config.toml
n_layer = 26
d_model = 256
n_head = 2
head_dim = 128
d_mlp = 1024
norm_place = "pre"
norm_eps = 1e-05
init_std_up = 0.0312
optimizer = "muon_variant"
lr = 0.00898
decay_fraction = 0.527
decay_shape = "linear"
MLP neurons of a small language model. Each row is named by its layer, matrix (up: input weights) and neuron, and shows model dimensions 64-255. Each number is 500 + 25 x the weight over its row's rms, rounded and kept within 0 to 999. Numbers have three digits each.
Before each neuron's rows, "fires after" lists the tokens most often just before its 100 highest values on Wikipedia text that the model never trained on.

fires after: "===", "/", "0", "2", "1", " "
L4.up424:505495517507500473477478520487489475508519547524453517485471516482514545501472500498494511528484501488484488512518509483502497525495484491505501498490518490538489453483495487480499464530469524474450490456509490512490450481491465522504463503506508444440468469523513470516507537496513463522488484458462549461467490502502524544504470515512542514525512520510449466487535451493518501547529475511526532444491537496523494503561524493454474517522508473536515499465530497499489517500508494546514547550512491510502478529550498504486507505485533491500489515486465478485460463500492476524

fires after: " ", "===", "y", "s", "==", " s"
L3.up706:502499500502476495465488504506482506513495487512475535532488528539521555508458492481493485495460460489491492502456497519498466516519479516471532489479502504474498478498529464477450471520485518503553456488515492496512465509511472514480478471497564499482490503473506522504529499503500489477541525476534558484544538495499482464520530506514463535523492478557487469464504494479504525486513471539521547515539546495522501522481503502498492558457495510527488481546486494468478460518543459511459536509540488509489484497502524492490491542490559461486503550523491457499483502442476482513

fires after: " J", "ap", " C", "om", " R", " V"
L3.up225:531531456510521482505483480487480500484492494500520503502535469548477521458522468475547501520489515557489457484519513529535482517480472518535493464523490509506496508509514517497522509496494485510558496501479511538483510499539464574467512484548488502473490514532469479476461474505497510438444514494495501509537528508510510459495489542525519440565519482483483521511509476500492468495507483491503480508541537529514456485513487478498523486490469520479500528503549487485522460548511523492513497476490531510506493448515501530516527528477474456459524521524523505494512464510512524495

fires after: " ", "y", "s", "===", "==", "ion"
L2.up491:477503514491492498466523478519458465539513504539506544514460532521522498525465489523459466480485477499518518528426481505520488525529526519487521512517510503476523497483452504503470495505482529485494504460498515519511480502456466487486479465511524516456466484486539501501489504480506518482526494460510520475478492471531494464505496522515472500487506468523489504498532498507497493522495469495506528507521546515504527498524472510490455512495477487525493491555520477469482513485511493491481541510530479545491455492532540531520450535491492422497507534515520474488454487481481517559

fires after: " R", " N", "iv", " J", " D", "n"
L3.up776:519507533499507514486514502505493503526503531495519519534527495541555502523495481484495516514497491502557458513527541531479524512514487533494525483497506515481462533523504558463481529489472494474518509471480473489479519481544509529512559464478467548493455504482480471484501499482497503432460520496523463468540485479499534526502472531505511476503504451482503509476503532462504513489486476504495505512510497488515486459521528477505464472470506501473514484463526522478485506506562533514495504506518479512453507491496511517509538504537465475468480508504517485499472476488487518517

fires after: "ol", "l", "el", "n", "ul"
L7.up220:516512511517523483491515435481472465516460507476545509495561458543504511510494470528470491469507502488473487497466493504498464487532497492516511516556485500502522508501466507520526522526546483493490484522458492506513483490530535526496518505508504485507525536533508503499486510505476490498525466475494461479510478523532466482502453476482513491482515496429485517509492491480541532582558519485484480448455505502499466497495471475490479539533525502482473500492524499508506511538494552507462484461450515523526487530511519510502465475517561519472480520469485516487498474530500540486

fires after: " p", " f", " n", " c", " s", " P"
L3.up362:536525510496498519487462506505526501529505478544513464515543501510490527495469471487517511512496544516516500512483532472545487521544463527498518525475505501467485506464512518499507527483505528503483538455484517523479427510495494510484489486462524508497452506457512502424473483486496478487477479517532507497500465504490500488491482506534499484518504496510486477492507460466489526502511484544514484459520517510531528483481454465479507551539518520521495486461492520482490521489513542459525495482497462506482495481530532513488553469480486462490490541520499502487484482458479491493

fires after: " p", " L", " P", " l", "il", "ep"
L7.up193:492504503472511478504500486476462521562467490470565485480510458487500499447470522502484499502482461509543488499489515553478497479524468521449540486471559480504461494531520493492495528491539483486482490483508480482496498531502484504452522536484501563519505495472472525477505471498511508464508483513512476476526503522486527499533518519518520479530521468477533504502511463489551486517479490516522526463483497494562500498505493528479499475496494514538483481486491524485489455509492488555425495504529537468462471470522507500496507480532511527492537514520471467510478474495495497472

fires after: "s", "es", "n", "ed", " in", "el"
L22.up802:529517503504514495513470477506497476490528471484513483502509526489508488523490469514448451520542489498478502543487481472449511474495549472505503512518498503526525460569514485519490515460525494562485483533499500531455489534456535505493517488490490468508512483473473516450475502473467529463507524529469506499435464497511464474477537531455497482536526535501488499498507504470501533527525501505521464495528502517538474530438473500492472529561495510476509507509496475508486523497515520525476471447495515513505520530549485484498461503510511512520515477495532507520487474510515512542

fires after: "e", "ar", "il", " P", "a"
L7.up630:508485510508493497474526512492502546515494500509491531500463469505552472498534498506489526494501508513552488488515525547512528529485470497494490470514509503458487481507525514477513514489509493458458495497552499472497512539479520466489532523479494536492493534511483516504511494503456505456474492491515485458479552529520525469467499504541554455567490520508546471498484438464491476545471506527505513530524461501519485518475449501488488443463466514551521541544503515512487530519509482514470515503512519470475495506513471494489486468474498513484550493472526494517492478440467480494

fires after: "==", "===", " is", " l", " was", " n"
L7.up429:518497485453516509493525518512506487548531517488503540501478509502489519456501492527505459489512508507504486484470533491528469482485546465518489474500465476495530508479480542551478500477503553484499518472519481544494455487507461514516482472507545480471513504537486462490508485495540495499491572495502527478511460505503471458510481461508526487502516497472532512495499513510544503495490474463474549489512521514536509527510444488501473506482540479498473507468570501478487481524465569539496491481472475515495456468469492511506540465527472441507518528493508441562473483486518499519

fires after: " l", " L", " H", " T", " st", " W"
L4.up767:463473475498453516421492477504496486537457545500551490488499476526468478482465484467481559471487503491524495486485522492517483479511559503506514500482510459456462518478521527525509520521514497472504540488453532501464482525495441526467485530503538512529497517485487533508534452522493504513505496523503518476512518494497528546530475598541489505518528470471495476505499512489522525508519508503507523467501523537491503489489502502526465554470498481508498507471453534471501474484484492506540507520486500525458511471554537518500528496520465477526537494527495484503497484496494524509

fires after: "===", "==", ":", " "
L7.up806:516454510456467463502503519499519492532500515499522536473472507538495498505474544502488480521496455511518454473512465504501533480549513483476468491489532492529519487508503522524482475475535469485503465529542479519470446537500515500499446510566507479496470554511534525539469475475489512483503506502508552497500520489514460474529502464504524508469527463504460545459485500504525509509459501469519570535513537505506502495498516543487469477478513508507495464544541492507467465519506508509452531473488523530487496538467516508509468504487513483485491543498490480511511488509515484509